From a checkpoint of a small transformer trained on Wikipedia.
Size: 8 heads of 64, MLP 2048 tanh GELU, 51.4M parameters.
Architecture: LayerNorm before each block, rotary positions, no biases in attention or MLP, untied embeddings, attention and MLP in parallel.
Training: 502M tokens, 7659 steps.
MLP neurons of a small language model. Each row is named by its layer, matrix (down: output weights) and neuron, and shows model dimensions 357-484. Each number is 128 + 32 x the weight over its row's rms, rounded and kept within 0 to 255. Numbers have three digits each.
Before each neuron's rows is what it responds to, as a language model described it from the Wikipedia text at the highest values.

Tokens just before a proper name or new entry: infobox fields like Succeeded by: and Organizer:, table cell bars opening a row, and "member/president/king of the" before an organization.
L2.down931:145102130116130115133132118113117119118136152099104101140165127137120133159122104152137082164057136131107131096166102132138139145131112163110133123116154153151106095143145111148255150127133113109114126159133148140173144139148124155119144187130128095101130126131126124132138114119122097094101134153114083194178123137139141122195169119109131151104151115120100158150127142140115128138122

The first piece of a longer, often Latinate word split into subword tokens, such as Expl-, pl-, def-, conv-, Ex-, rec-, after articles or prepositions.
L2.down1905:119069142176160096119129144162138113095159127121101087166092163151035153093080150091148113116092110089119142136164082128158112057087150143175149103071143078131145102173131205116115119126132070140073065119096171155135121119121180135132102108124065167104150124135139204126114091148157107167132099126153127154199166134082158146111129098142147119101105161128135157139139117139180197118132

The second piece of a word, acronym or number right after a short opening capital or digit, e.g. the decimal point in 0.04%, S in JPS, g in Edgewood.
L6.down1786:075140101134102122140170107083191134127086140101095122108152107070091094106193131124140146145155050110130140167134130125106131192116163178080158069068110086120107097139183105121119161084077165141132099128097105108149070204168116171050123116157126089141127083081149150142087156116126146139120099070139138100096169130151105153154158112167112181096091095126141137136131159063191142126191

Second word-pieces right after a capitalized first piece, like ec in R-ec-orded, res in K-res-kin, es in L-es; also Rec, Des, and digits, mostly in music credits and tables.
L3.down631:177084067133133117142149176095080089076100161105156102042100112129097101148066069131119115062117183160164134134213167103134101170112149172158146126091122144123150137110158142062100149178118106143156104104106129102183212134062111106115120157124142195125138133088072178153109103094097175132150153131145172107129107155152102171115101169106163094143143098118095109148208142093145179157141

Verbs marking when something comes into being, begins or passes on, right after their subject: formed, began, was born, opened, passing; also word-initial pieces like Un, rev.
L2.down1436:138098138161137105090118158104135173108166105169191108174158131109151152113113100105130136124145212161142134091149103138120131123101138106105142171099136122147141150131146126151126119174163170094176128116154131143046112194096101129133105150126176114142141155159063141097147132152117168138077119172095066132131124170136128141116155135042141093115132157135125036176151139178157114096103

First word pieces of split words right after a quote, bracket or space (ps, bl, Sm), plus tokens at heading ends and line or table starts.
L3.down709:094167196048094090097128056122147054149138131084123143216087061165191131102112102143161087148072134131139084116120127133156142114114139120149067100119174122131104149120123124133131163127100162130137122113098192111049145142117100148095093102149158117080130127065133143139141150133159137087187121125110083147165091093094133160137102127117150146189139147164138117166247118129153134121125

Fires on words in route and railway descriptions (track, line, route, crossing), on dashes in highway exit tables, and on "In"/"on" before years or dates.
L2.down155:119101153175104105118098140098158139113159154104153167108090119089158061125145101176091151098133111184115109151120104128161179097135114062085143113154144155121122078088138091066091123200129131064170124058196113083063130177129125134197154055096180119107155150098129134080143122200100108111170112098129132137129177109130118131119124151103154118139149159116106133116110117167134123104112

Prepositions like in, at, in the that introduce a place, mostly a city after born or headquartered, sometimes a time or state.
L6.down530:063130117143109123127140113112094134150155185119111081110123093085114137121134105148093112158133145140145141116074157109097169140137162086127135134138148091139166064112151140138185129095185164174142099107132136072114096173135094114130186093114164177105167128075121119152116106124142130174073185125181188166153040134147141148082167140094136100102109081091152098080128138127113109176186

Early pieces of longer words split into tokens, especially just after a single letter (Presley, Exit, Performance, Decoration) or starting a word (Reception, insisted), often in section headings.
L6.down1905:123173107163165138094116156133116154117136087125141141196160101124138128171081092140155115132148154098059114156172123080106158092114155184079098074131144129141148126174121116135175100111109098128147139145103119151105138096138176196074098097111150109145114106121079115111082091076099153140158144118227143138099105113131173157112152183127107134126097143043087083130101179088097180155124

Prepositions and word endings completing motion or military action phrases, e.g. passing through, came under, capturing, moved into, advance to the.
L2.down1300:156158125085132083092117048113103137161139126141115153111208123151154168147148129119117121105102194103154139124128142184104136110132130125121130168165118124114106136152149118164171195161095107126113121133079145142072164180140091099104144089158050083108116142108134165175132145097139111151132119089079115157077131101118152149131133087112103084087174062148121098090122126066128150119148

En dashes and "to" linking year or number ranges, as in career lists "2022–2024" and "from 2010 to 2018", plus particles after verbs (brought back, opened to).
L6.down1535:106152133093128136105120135139146155122141159141128165156159141158213144128107131180148110151106115166149181150099078126189125121156137169180137110153125089122161105182144093107167129130092108068142109159116138157143112105162144152078125109126097077158107150122110138153169147151089181127151166140124120148093095119132115105140141064103125138118093129105098151072131134125116094125104

Trailing digit pieces of years and other numbers, mostly the first endpoint of a range (from 1927, between 1968, 2013–), plus a few stray name pieces like z.
L6.down1031:167128158126145101159125153163131171151132172131101110129169125132117074108130118143116146189116180069147093133162146099056135181178134108109139129112104103113113142157081157156101165099163140089157127123165106126108146140109126110172116182182130126156138082129116089094093160111122098137145145177152116129159114170161101056122140146131150142071133104093140130108161133144162095147127

Opening pieces of non-English proper names or titles in lists and tables, usually after a comma or pipe, such as N(atalia), F(ábián), Dev(assos).
L3.down796:144129131112133113061135167149135121142154112180119088138083116080131156128099099091146133110142123149178103173119159135191127096107143116090095121094106130113101163073109179160072155140179075157113147173172093147125113140066163089159130090156175103125119133071157098121152147143144128098091115149142081041088079168092122093141159142098115101084120102214083114144115118080146089129177

Tokens starting a new item after a separator, mainly final table header cells (Length, Attendance) and first pieces of listed names (Mar-ina); some scattered prose words.
L2.down1313:132117141142114142165150136132190154077158179115188120136182150127074163163171124191145133141095136134099180152149151189136102056112092146093105092123150142132081107117117121124118148127104132128127150164124091046135114052082121147119077107127148135100140152139088126171132116153061147074131191164144119112102158169174146151167079150192166073101137137151117109155088102068106131102174

En dashes and hyphens joining two paired items, such as year ranges (1597–1600), routes (Kolkata–Agra), and compounds (heir-apparent); weaker on scattered mid-phrase words like by and to.
L2.down930:123122144152106123167148172084127090187207100125128095142108138112122134039130129139115156160131031143124106100101073158170113175101133126173118105136143102135091122139126061149192139118140125224141082203109117133147138129129152164123109121139079106082131149158116149159123135148089092131114149118134154120143148200130157146097085111157106139107101075160143045064103149120129181151180

Prepositions and time words opening a time or place phrase, such as at, on, during, next, last, e.g. "for the next 15 years", "on June 25".
L6.down982:092150165136182095174118111154145106127100169076056147128110153153118116138123159089077123121093153181071124091143131129096145127096139161164140135089103143157144127147168074103115158127152144131124135116123106141140180113098142129190095104099110120136148106101158139136104130132150092126108160151159095132068139120103103117122176185122136089126170084107138130127113106083101127187129

The preposition "through" after motion verbs describing a road, trail or path crossing a place, such as passing northward through Canton, heads eastward through rural; also weaker on scattered table names and year digits.
L3.down978:141140096094094179150143167077108112175071172147153182193079149106089139176143088141138175160104063119088169133155098135177144148155148210124119172180101165116114135127131147085169134131123077128116145090123168106185133071129155165119131120106100122108121167080090136051164097073153087110130114099110108130180108166139145143180141131134112169133121148080142155106151167085129150067044

Early words of titles of works or names (Of, One, Big, Night Of) in lists and tables, plus sentence-opening words like Many, There, Early.
L2.down1452:148107143133152132115160154102136129164162126142109154092134112184121095060097089097147063139083152136169075109150144109159170120134085123182148103119170170121109078125142102112101159095151118142053170102124115149113096146151125047211120141152132149193095137079078113110102151153128127152055131094099148135124067162087187064132114199111100122126099081058126132207119122135134142140092

Word pieces that finish a word or sentence in expository Wikipedia prose, such as inhib-itor and oper-ation, and final periods before paragraph breaks.
L3.down1069:137138143078160122157115132159122163152085132155090151086159143129120125177167236075106109138148110054118105087095157136126158140139113150169084145143097080107127106147148088201153138110075138099120144089128105113144088085180149133131115132155162139095119142081117130155126074113127132162144093141107131099147109063045124126189129170123148063156138087141096134113147123156134127132152

Final word pieces or second words that complete a term, mostly in tables, lists and infoboxes, such as Reserv-es, serial number, CS-X, Territ-ories.
L3.down1774:187161135120180103114056091152109174115071126128187161157117158101121134127111092113187106038123100067138120161140065108119140153153056100096166127055090134104083124093189136106120177086116190095168089086132085178083134154115116169129174113145166173057101190143152058108153141080103138172162168090172123118148163138140117149099153177165140155140167066115140088157163118172113103120092

Final digit pieces of four-digit years split across tokens, mostly after a leading 1 in birth/death and event dates, e.g. 17'16', 1'943', 147'3'.
L3.down2034:104102135104145150180164071111098196113144114082103125157134116113188127079134051108122064206177144157146154085089152132059208203165137111098155120151138171128149153194128107104154091177111061079101138099138191140156147060145139133145118175130120098178149122153100118117136136124200121090179123111109145109138144114125091132145100075101094183100095072141123179129120184075151122147108

First word-piece of a longer word split into pieces, mostly Latinate prefixes like dis, des, prot, ext, rec in running prose, e.g. dis|abled, prot|agonist; also a middle digit in years (1|5|40).
L2.down1448:039064099156176067114124164133127099126111155139081139112169145140160182082146113120133184100124117132111116104072198128131126146091157133157100128110130047087105167141134155151134094143150117126131168154129086156135173109099137145167131077097156081167118116114086200113176153090162135205171059116146095179134156149102175154096152128101116115130165145120107101185100104108171117111136

Final digit piece of multi-digit numbers, chiefly vote counts and stats in tables before a pipe (146-5, 6-23, 48,76-3); sometimes "former".
L2.down873:141148106155116165145128110132043092082189105129094104084102136111200113146075147113134107150076180102125029159146125199134121147122087149141151117108093094087128149182087137132097129146153139092145129099115103144068137079091130115088121148175112162135139161192071084143142085162127150138139150136206119147112105122177146093068114157069106126109170149143122130157137155134164121119148

Verb phrases and prepositions announcing where or when something originated, like was born in, was founded in, opened in, established, as in biographies and institutional histories.
L3.down1281:112123082099173168115170092112069114137154089125113130100175109158134114136153160093106131138154183132153184134105156103079101105135134147120153139146119110109108151163134148157129135181125184197182102101137115100114137157085143075172115170106138104117120136142128156110118103137121125126131072213050093140105099155168091123116150066062182113067138095124090091117128102121165162150142

Opening fragments of longer words split into pieces, such as pers (persuade, persecution), pres, dif, rep, int; also en dashes in ranges like 15–60.
L3.down1217:164111073136122099071141139127070133150092137107156185193117081144108173125124094062117139123130129152116126082116134068104145143119140202162151111148097121110090141146151143134192103107168108126102150170116105124127142152171091136128136061126039224101137137107142186112093115182100161140154120111179144137194138129069176167140138139105156175113103085123118189170177164205112170105088

Verbs and nouns for a subject's function or role, mainly forms of serve (served as, serves as) plus role, form, choice.
L2.down45:162141172141117124143093151114096117132159107142063137070119120040161096043135127174087124167122183116185184080091127074113133219153142112137090099124044145130087197167151167137127134106157143109096084132144182112115156115110133108132101139109110084141110144103148138122117114134158167142085067133167127100078086157141102152116088120149154148107121144186144204106139082109124164116126

Word pieces inside proper names and quoted titles of songs, shows, places, species, e.g. Mov-ed, H-old On, Gottw-ald, Ald-abra.
L3.down256:097177093112148093110117115154113098137127147134163184118103095139116096141152161144108124129045139159145109131159172052135152062137092123172142134137117164079140132091058112155081138103124140141132150105188091148119135136143090107123134102185165181178112139146139114145114098124179166173148124152106158130140130198135110166123102201130177115107137185086122097138115103114153131127166

Dashes and punctuation after a year or number in tables, lists and infoboxes, mostly the en dash in spans like 1950–2015, 2016–2017, 1912-1920.
L3.down1921:118158154115093130172113153089155061107099159171145166095162118126182139163128145055087184159157082149133157137110139122066120100086103114118124096093165096121165240136159130125088124086089165121131102111166108108117166180094131110109115057135087109088163075086094115143113115119103050085113157128151136142082148102161172107120170099102153098136143129117163081126210105140143121110060

First sub-word piece of a word that begins a line, heading or parenthetical, such as f(ootballer), W(omen's), T(elevision), (P)ortuguese.
L6.down929:109141120163146122048158064152124182112115206178184135130192167123104134117118153105108141148171110147171136171094108125115129099094069112138159122148126111128098181157144148188075084148105129089123067094140142116154106147163145112091172168123118066130081097121122107168116144091112128171109105080172175109137095133141098156115123159099120147116110124078144176100132163122141127156162

Closing tokens that finish a sentence or table cell, such as the period after a last word (town., family size was 2.76.) and pipes ending table cells or rows.
L6.down848:151143114064118089141111070171125088112079135185149134104086139019132138130163090126130095133174130099114098119054168126098155147100113063147166116146180101090123106138138107121107170088131111170080143167176133128144141120084029090177156128147096170107121117168115163138091104153101117123123211156110142138112049173131073113130174162141164125108141164067146185159097104080111113105131

Word pieces or words in the middle of multi-word titles and proper names, mostly song, album and film titles in tracklists and filmographies, e.g. "Never D-ies", "The W-izard", "Hidden in the Wood-s".
L6.down710:146135168120115137085151177139105144156174127135095138096149183087126093123100145123127156168089159112157128103135123110088142120139143148136144088085082130154173154127049163165130096164125078135109099185119180163132153127098141123130151122113123153139101107100109090171122110144107146217106113095101129092091149105092166141162112098131135163057141095169160104169074118186173095115073

Fires on the last piece of a sentence-ending word merged with its period, often a plural or word-end like -ies., -ks., -op., community., and on table-cell pipes.
L2.down707:138121168135156127150115082117102132113125162134088115104106103122188142125131130167214109129122126132115142122167140136145126134111117118151139093147141146172047085127141136206255123147182147061058147131124168147168122137140083149120086134166126111094143172160086075120138104183117127119124180124136096153111158081173121125128161130110128131139131154125123174057093169104104114140105

Given names or their first piece (Ed, David, Paul, Jimmy) starting a person's name in tables, lists and credits, often after | or a dash.
L2.down1735:127113169111094181135151118135155128142151075139116112115127100135104117135115133125112128106046116094093112151181059135100120182147120068104192081167171144125112095122138136126155057119122098119101143156135132151130071165144187166152122138154107091159094175164118122100173181078151140160119149092104124112149112172102138158090104183107133190138147063136127115072110051104139184127071

First word-pieces of personal names in sports rosters, match reports and lists (Ed, Craig, Med, L), plus "head" in head coach, headed, headquartered.
L3.down243:101090158118145131082164146111101170131116130110120119083158064113148152160119187060162142151113141198122138171094140092138152167107139134065163099182146133108169159140135166157115032124140092181073166139134127222086119109171161062121105105107138112168123110114092189141094172089092125116130145117183127084090129182104134078050133116119132161121075100138116090142110135130107123108144